config.toml
num_hidden_layers = 15
hidden_size = 160
num_attention_heads = 4
num_key_value_heads = 4
head_dim = 32
intermediate_size = 640
vocab_size = 16384
hidden_act = "tanh_gelu"
norm = "layernorm"
norm_place = "pre"
norm_eps = 1e-05
positions = "learned"
qk_norm = false
attn_scale = 0.177
bias = "all"
tie_word_embeddings = true
parallel_block = false
init = "normal"
init_std_qkv = 0.0253
init_std_o = 0.00462
init_std_up = 0.0253
init_std_down = 0.00462
optimizer = "muon_variant"
learning_rate = 0.00647
lr_mult_o = 0.719
beta1 = 0.95
lr_head = 0.00441
max_grad_norm = 0.5
warmup_steps = 200
schedule = "wsd"
decay_fraction = 0.869
decay_shape = "pow"
final_lr_fraction = 0.0
batch_tokens = [8192, 16384]
max_seq_len = 256
doc_mask = true
train_tokens = 152500000
max_steps = 13199
dataset = "wikipedia_en"
MLP neurons of a small language model. Each row is named by its layer, matrix (up: input weights) and neuron, and shows model dimensions 32-127. Each number is 50 + 15 x the weight over its row's rms, rounded and kept within 0 to 99.
A block is one neuron, or neurons of one layer that tend to fire together. After each block is what it responds to, as a language model described it from the Wikipedia text at the highest values.

L2.up13:26 42 10 86 29 60 46 45 40 43 45 64 45 65 72 57 69 69 52 50 65 41 52 61 52 37 63 24 51 56 57 33 39 44 64 59 56 74 40 42 45 32 58 56 38 57 42 52 39 49 69 42 53 51 52 35 65 48 50 52 90 28 49 30 58 59 60 65 61 20 35 71 49 42 62 51 57 65 41 50 23 48 48 40 58 61 63 47 53 33 63 59 42 28 33 36
L2.up215:49 55 56 25 49 57 20 55 58 62 40 58 34 31 37 50 41 83 61 41 44 47 63 19 50 41 41 41 58 22 57 42 42 43 40 38 57 24 93 61 42 51 35 77 96 32 57 36 67 46 73 61 35 29 47 44 46 68 58 32 51 50 28 64 33 53 39 77 52 57 26 34 29 48 29 64 55 76 35 53 45 56 42 60 49 35 28 31 50 42 70 60 49 47 25 55
L2.up432:29 21 31 51 39 62 57 24 38 56 54 43 13 70 52 67 54 63 86 52 53 77 45 43 46 55 34 23 52 62 72 48 44 82 44 27 56 58 81 60 72 31 39 53 59 40 40 10 40 40 64 58 50 39 28 35 25 46 63 41 34 58 43 40 30 55 52 46 70 57 33 31 46 36 66 68 40 49 41 67 23 71 40 45 46 66 37 33 48 48 55 58 33 49 31 38
L2.up454:35 28 69 42 35 62 25 39 42 49 45 76 35 15 22 56 57 59 40 52 58 27 72 54 30 50 56 53 42 45 45 47 80 49 40 83 59 29 50 68 38 36 36 61 33 44 54 24 53 19 21 35 44 60 50 30 71 51 31 41 44 51 51 45 58 73 43 59 44 48 54 51 42 48 47 42 57 64 61 52 63 63 37 32 53 65 53 44 62 11 40 62 42 59 43 42
L2.up605:31 28 29 85 40 44 46 45 50 56 71 07 59 47 53 69 66 32 36 48 50 51 43 30 59 79 31 30 28 51 82 35 32 37 65 57 37 37 38 51 69 55 48 50 59 52 59 40 86 46 83 59 61 44 34 43 35 73 47 36 78 25 54 36 56 49 40 52 66 25 50 57 36 69 53 62 22 27 58 53 49 38 65 59 60 53 53 56 37 42 80 59 36 40 60 46
L2.up612:39 71 52 50 38 67 44 44 29 34 37 72 44 61 55 77 66 54 42 45 63 50 61 61 26 38 55 26 63 45 69 37 38 52 44 17 68 70 67 53 32 42 12 74 58 45 57 33 50 13 32 70 50 53 44 52 47 71 53 40 83 46 52 47 59 73 38 30 55 73 54 34 44 84 53 54 21 66 40 39 50 54 33 61 42 39 68 74 33 34 26 42 51 50 43 42
L2.up618:40 35 42 29 61 34 43 36 45 67 47 56 63 55 76 48 55 63 45 52 34 63 52 43 50 34 70 67 50 73 39 77 29 65 46 54 51 67 60 50 81 25 17 52 44 20 45 70 57 56 62 55 35 57 45 24 40 65 28 36 52 52 50 69 46 47 66 36 65 22 57 57 40 60 38 72 57 75 52 70 34 63 35 42 38 50 56 64 70 31 47 44 55 52 56 42
L2.up619:53 43 73 34 45 57 51 73 53 58 35 48 43 32 46 67 46 70 57 52 76 23 54 62 48 19 59 58 28 36 59 86 36 52 38 33 38 63 68 34 26 49 63 73 64 38 50 34 44 61 21 44 40 63 42 68 44 75 28 30 52 42 53 38 61 35 65 67 75 49 00 62 46 52 45 48 51 60 50 37 70 63 48 52 53 55 48 31 43 46 61 71 29 63 53 52
Responds to: Common main or auxiliary verbs right after a subject or "to", mostly have/had/has, plus give, make, let, take, do.

L9.up228:44 57 46 51 36 48 43 42 46 35 63 52 58 54 70 68 45 63 31 64 55 80 53 43 61 66 75 72 30 45 66 26 52 62 24 05 57 62 42 34 83 43 46 68 62 53 57 58 23 60 47 52 48 24 43 78 47 20 73 54 72 53 63 22 52 62 52 28 44 63 63 43 26 51 34 31 41 00 54 29 52 35 64 37 64 25 38 64 41 47 47 75 41 63 38 22
Responds to: Plural suffix pieces and plural nouns completing a word, often after "of", such as st-ones, vert-ices, program-mers, people; also middle digits inside numbers like 1-9-46.

L12.up38:53 52 35 26 39 47 70 33 63 57 29 46 71 51 59 49 61 55 33 19 45 59 79 49 51 58 49 48 55 51 89 66 54 50 44 63 28 40 36 69 47 64 58 51 60 21 59 65 30 52 55 47 73 53 01 49 40 79 83 50 88 40 29 60 45 69 51 27 31 24 64 59 46 73 50 65 35 62 40 64 81 68 61 27 39 48 60 47 42 30 73 29 65 48 36 52
L12.up95:76 58 36 97 44 29 72 58 54 71 56 37 41 32 58 47 45 48 64 31 44 49 69 34 48 69 53 77 36 44 78 46 68 63 39 40 52 62 44 59 38 61 56 54 29 52 38 67 18 62 52 53 32 24 69 68 47 45 45 58 41 61 50 65 34 24 39 63 68 48 63 38 75 76 30 49 45 23 35 59 68 79 41 47 50 50 65 56 53 44 45 65 44 56 60 41
L12.up222:68 39 46 41 47 50 62 54 59 59 41 48 66 27 32 32 44 59 73 61 45 57 51 39 34 72 60 55 46 46 42 38 27 32 50 28 50 62 47 49 31 69 40 79 48 71 30 53 23 36 47 45 65 51 45 21 46 25 33 45 27 51 75 43 25 64 53 45 78 43 74 51 56 79 46 35 54 59 48 72 37 94 70 22 23 39 40 45 52 47 56 79 48 77 28 25
L12.up291:56 47 70 48 51 79 54 35 52 58 62 21 62 23 35 19 55 27 54 34 41 71 66 10 89 55 55 24 73 70 69 57 49 47 76 32 17 27 59 55 41 57 76 55 52 69 45 54 24 68 56 33 54 59 42 46 55 50 43 47 60 43 37 37 34 74 66 43 46 52 27 30 62 23 31 53 57 67 57 28 63 31 47 59 35 45 58 36 30 47 38 75 48 65 36 47
L12.up301:55 24 65 46 43 60 58 44 47 43 33 40 72 46 47 47 62 47 55 59 73 61 77 66 66 72 51 66 62 50 54 88 43 79 56 39 50 57 53 62 64 28 22 43 41 29 38 58 26 44 60 53 44 23 68 53 41 63 55 44 77 54 43 52 36 67 19 68 64 55 41 27 48 63 59 45 48 27 78 41 48 51 29 65 16 63 55 46 30 55 53 60 34 50 28 42
L12.up413:64 54 70 35 48 46 61 34 37 34 60 55 53 65 48 36 69 50 40 47 24 58 68 47 49 65 50 64 47 37 68 44 33 55 54 37 60 62 13 36 54 36 50 60 70 71 49 60 23 46 62 53 37 32 59 70 53 47 53 40 57 66 13 50 46 39 47 37 64 67 62 47 25 50 32 70 23 47 35 48 32 77 41 45 57 36 30 39 59 61 52 79 23 47 49 59
L12.up600:46 54 39 34 61 66 41 74 51 87 26 55 37 66 43 40 47 30 69 39 58 50 51 46 45 66 49 60 66 35 39 57 53 41 77 64 52 51 62 51 38 54 58 43 39 63 51 62 34 47 20 57 58 29 43 29 50 63 54 58 50 51 36 59 56 52 17 37 36 68 68 67 38 43 54 53 31 42 23 37 51 67 61 46 45 56 70 60 47 49 51 61 17 43 51 28
L12.up626:53 68 32 62 23 48 53 37 62 76 64 45 52 43 61 19 34 26 45 35 54 44 90 34 51 57 56 58 25 42 70 60 45 65 49 26 53 47 41 57 60 39 51 39 34 44 57 25 26 64 52 47 59 68 36 46 61 68 59 49 62 64 44 49 54 58 44 52 42 61 68 60 32 58 43 51 42 47 65 50 32 43 48 09 38 47 67 21 71 63 49 63 22 61 48 47
Responds to: Verbs like grow, grows, stretched, and plural count nouns (copies, volumes, feet, stalks) right before a size, number or preposition; also table pipes after numbers.

L9.up396:47 55 46 68 41 51 48 52 34 78 46 34 58 31 43 52 32 75 82 41 68 44 56 62 26 76 28 37 69 43 61 47 45 66 30 37 60 55 30 45 46 58 48 75 32 68 47 46 46 69 50 61 44 71 40 51 71 80 17 52 70 23 48 55 16 70 55 43 65 52 39 19 33 90 63 67 44 58 52 40 49 67 62 54 37 36 55 51 59 52 33 80 56 59 37 59
Responds to: Tokens easily guessed from the preceding text: word-piece completions (likewise, destiny, Canucks), negations after modals (couldn't, may not), infinitive to, and date digits.

L12.up79:51 55 69 64 65 53 94 80 22 60 39 44 51 18 31 56 75 58 46 28 59 48 53 63 51 51 53 68 64 31 26 81 67 35 41 38 47 71 39 36 36 63 68 73 46 23 49 69 33 62 53 75 50 60 54 42 27 64 39 78 51 48 54 48 69 26 59 31 45 48 45 49 59 86 52 35 73 56 56 58 28 63 39 50 54 37 46 37 63 73 41 28 39 53 40 28
L12.up119:37 40 34 51 62 51 53 44 30 64 64 65 41 42 38 82 57 34 35 46 72 30 48 40 60 80 58 42 42 54 51 68 36 49 72 27 61 52 21 46 44 72 40 58 59 39 60 58 52 62 21 76 47 56 20 41 69 63 35 60 74 51 68 61 47 37 65 61 66 48 68 37 32 56 50 51 33 63 52 32 52 53 91 54 40 43 40 28 53 39 43 58 37 76 17 29
L12.up197:48 33 47 41 22 57 98 50 42 28 55 40 36 30 65 46 50 39 35 26 54 59 05 20 50 34 38 35 57 44 41 49 26 59 58 57 53 52 41 52 61 69 64 56 58 36 58 60 68 56 74 77 45 74 42 49 63 66 53 67 81 46 67 60 57 51 41 55 53 40 41 46 67 35 60 37 56 31 53 72 21 57 42 21 40 30 60 49 61 57 51 42 48 73 39 33
L12.up336:56 34 44 68 56 43 49 52 36 62 50 47 23 52 50 38 39 54 65 56 65 55 58 55 41 80 31 55 49 60 60 63 55 42 23 58 58 54 37 51 47 55 42 53 50 38 29 54 60 41 44 65 59 72 35 39 39 53 37 59 65 76 46 62 54 70 39 34 55 69 55 22 32 58 44 57 38 61 36 50 36 33 34 33 74 48 55 34 38 63 39 62 51 42 08 36
L12.up436:52 65 52 68 36 48 69 66 39 51 52 73 09 45 47 56 55 45 54 35 60 53 32 16 64 54 39 57 46 43 50 49 42 48 53 53 38 58 63 48 36 43 31 24 47 41 46 84 63 64 64 49 38 59 68 43 60 79 70 60 44 26 78 45 52 22 30 15 53 69 45 54 35 53 41 54 56 58 44 32 64 51 36 60 55 30 52 51 42 58 54 73 66 93 37 75
L12.up464:63 42 83 51 42 47 44 42 64 75 34 55 49 59 36 21 59 64 68 14 76 47 31 52 48 45 64 81 56 56 66 41 31 42 38 72 59 54 32 54 47 35 75 66 75 32 48 57 49 59 50 37 68 64 59 53 14 75 42 64 46 65 36 47 64 58 50 54 68 23 32 65 25 79 62 36 58 54 49 41 52 63 59 23 36 67 59 37 39 22 41 49 28 59 39 46
L12.up556:79 69 65 54 28 45 84 46 46 50 71 46 39 58 54 66 54 46 51 14 58 30 38 37 64 43 68 41 69 53 14 56 51 57 68 27 58 37 30 32 46 55 46 63 31 36 48 56 71 44 42 52 60 58 56 29 78 60 58 48 53 77 45 30 29 50 50 54 43 61 49 58 40 50 40 48 85 38 70 30 22 41 27 53 53 51 63 43 60 45 37 55 56 55 57 55
L12.up597:31 51 66 79 70 51 48 29 35 85 63 54 33 34 48 59 52 88 42 34 51 56 62 44 65 51 51 63 10 25 69 55 21 40 67 36 15 52 28 57 74 37 77 66 53 56 54 61 40 54 70 42 48 61 25 45 39 49 45 18 72 45 52 39 41 47 58 40 34 51 49 47 37 45 47 51 60 59 34 47 33 56 53 42 48 44 68 13 22 32 34 62 39 43 53 29
Responds to: Subject pronouns and pre-verb adverbs that open a clause and come just before its verb, often in quotes: when we, will never, did not, patients who.

L2.up21:53 33 40 01 64 38 41 45 62 57 72 57 62 53 49 58 62 28 47 55 42 56 59 41 47 79 61 82 38 68 21 35 57 41 21 57 44 43 64 58 85 72 63 58 61 49 30 42 34 31 22 47 57 49 33 61 52 49 50 47 58 49 35 36 74 22 61 48 50 67 73 80 28 58 70 54 37 81 27 50 38 52 39 67 50 42 49 46 50 58 68 55 56 49 54 44
L2.up117:73 68 34 49 60 51 36 39 60 31 71 48 37 64 30 41 45 69 25 75 01 47 65 48 36 43 12 59 37 53 40 47 39 48 42 65 58 59 37 64 60 51 44 62 32 47 58 46 48 55 58 50 64 57 62 67 58 40 66 33 43 52 65 61 39 62 46 45 62 52 62 61 46 45 54 57 24 07 46 52 47 33 43 27 56 49 51 36 42 14 51 30 70 50 50 20
L2.up144:70 62 50 29 44 52 60 63 58 70 63 40 72 47 17 46 36 19 23 45 50 58 66 23 75 46 30 76 47 31 53 54 49 51 64 20 37 55 43 54 66 56 57 52 52 70 45 33 28 68 31 49 55 46 58 58 35 61 44 42 53 52 55 61 42 33 35 34 33 46 36 75 41 82 49 66 27 69 46 42 31 64 60 44 42 45 36 29 34 27 63 62 61 54 35 34
L2.up207:51 75 63 43 34 50 57 46 27 48 42 41 50 30 16 34 53 38 38 73 52 41 30 55 62 34 59 07 70 21 55 57 46 57 54 67 24 45 51 44 52 73 58 43 43 73 60 76 39 75 38 49 75 47 41 41 48 56 65 49 60 17 81 39 56 07 59 65 66 41 58 58 43 41 41 61 67 61 72 40 50 43 60 61 37 45 39 56 48 53 31 34 59 48 50 36
L2.up233:70 30 48 30 34 34 57 60 42 33 56 47 19 50 61 92 60 56 56 90 69 66 60 54 28 48 61 68 37 45 41 61 50 65 56 35 54 64 41 54 22 67 46 42 48 56 29 53 60 56 42 29 18 77 74 55 67 72 59 66 53 34 45 33 45 43 59 22 41 46 47 45 41 36 14 45 59 43 45 43 35 35 55 41 52 42 44 50 36 32 51 60 81 48 50 39
L2.up301:33 48 27 28 20 62 33 58 46 63 52 45 42 50 43 68 53 41 65 50 67 59 19 51 66 26 63 47 44 51 61 58 47 53 74 42 35 57 79 82 42 54 64 55 39 36 48 61 52 75 53 63 45 61 61 29 60 59 74 56 60 57 43 26 40 43 18 55 38 54 57 34 48 74 40 69 62 44 65 38 73 44 36 77 56 29 63 21 54 39 48 67 54 52 37 39
L2.up462:92 46 33 34 20 46 36 40 39 68 61 30 58 56 40 63 59 45 48 69 39 61 76 39 84 31 39 81 56 34 22 65 43 49 41 56 31 35 67 33 53 55 61 57 62 49 24 38 54 61 40 61 45 39 43 51 40 48 54 92 31 41 59 40 62 38 50 48 59 75 62 56 34 68 60 47 45 40 32 54 56 56 83 58 83 52 58 40 31 68 49 56 50 20 41 25
L2.up472:50 51 53 42 25 36 36 37 40 40 42 49 31 45 39 31 59 31 45 45 32 65 77 34 52 25 56 65 95 41 72 39 54 57 62 39 45 40 73 55 68 52 64 57 20 44 67 74 35 28 66 49 36 24 59 65 52 52 51 47 47 91 32 46 42 31 53 36 37 68 51 56 39 27 40 45 62 48 61 76 42 51 72 39 51 55 64 67 63 47 45 52 18 21 78 31
Responds to: Head nouns, often plural, that complete an expected phrase after a modifier, such as home runs, strategy games, the code, plus some verbs like remains and operates.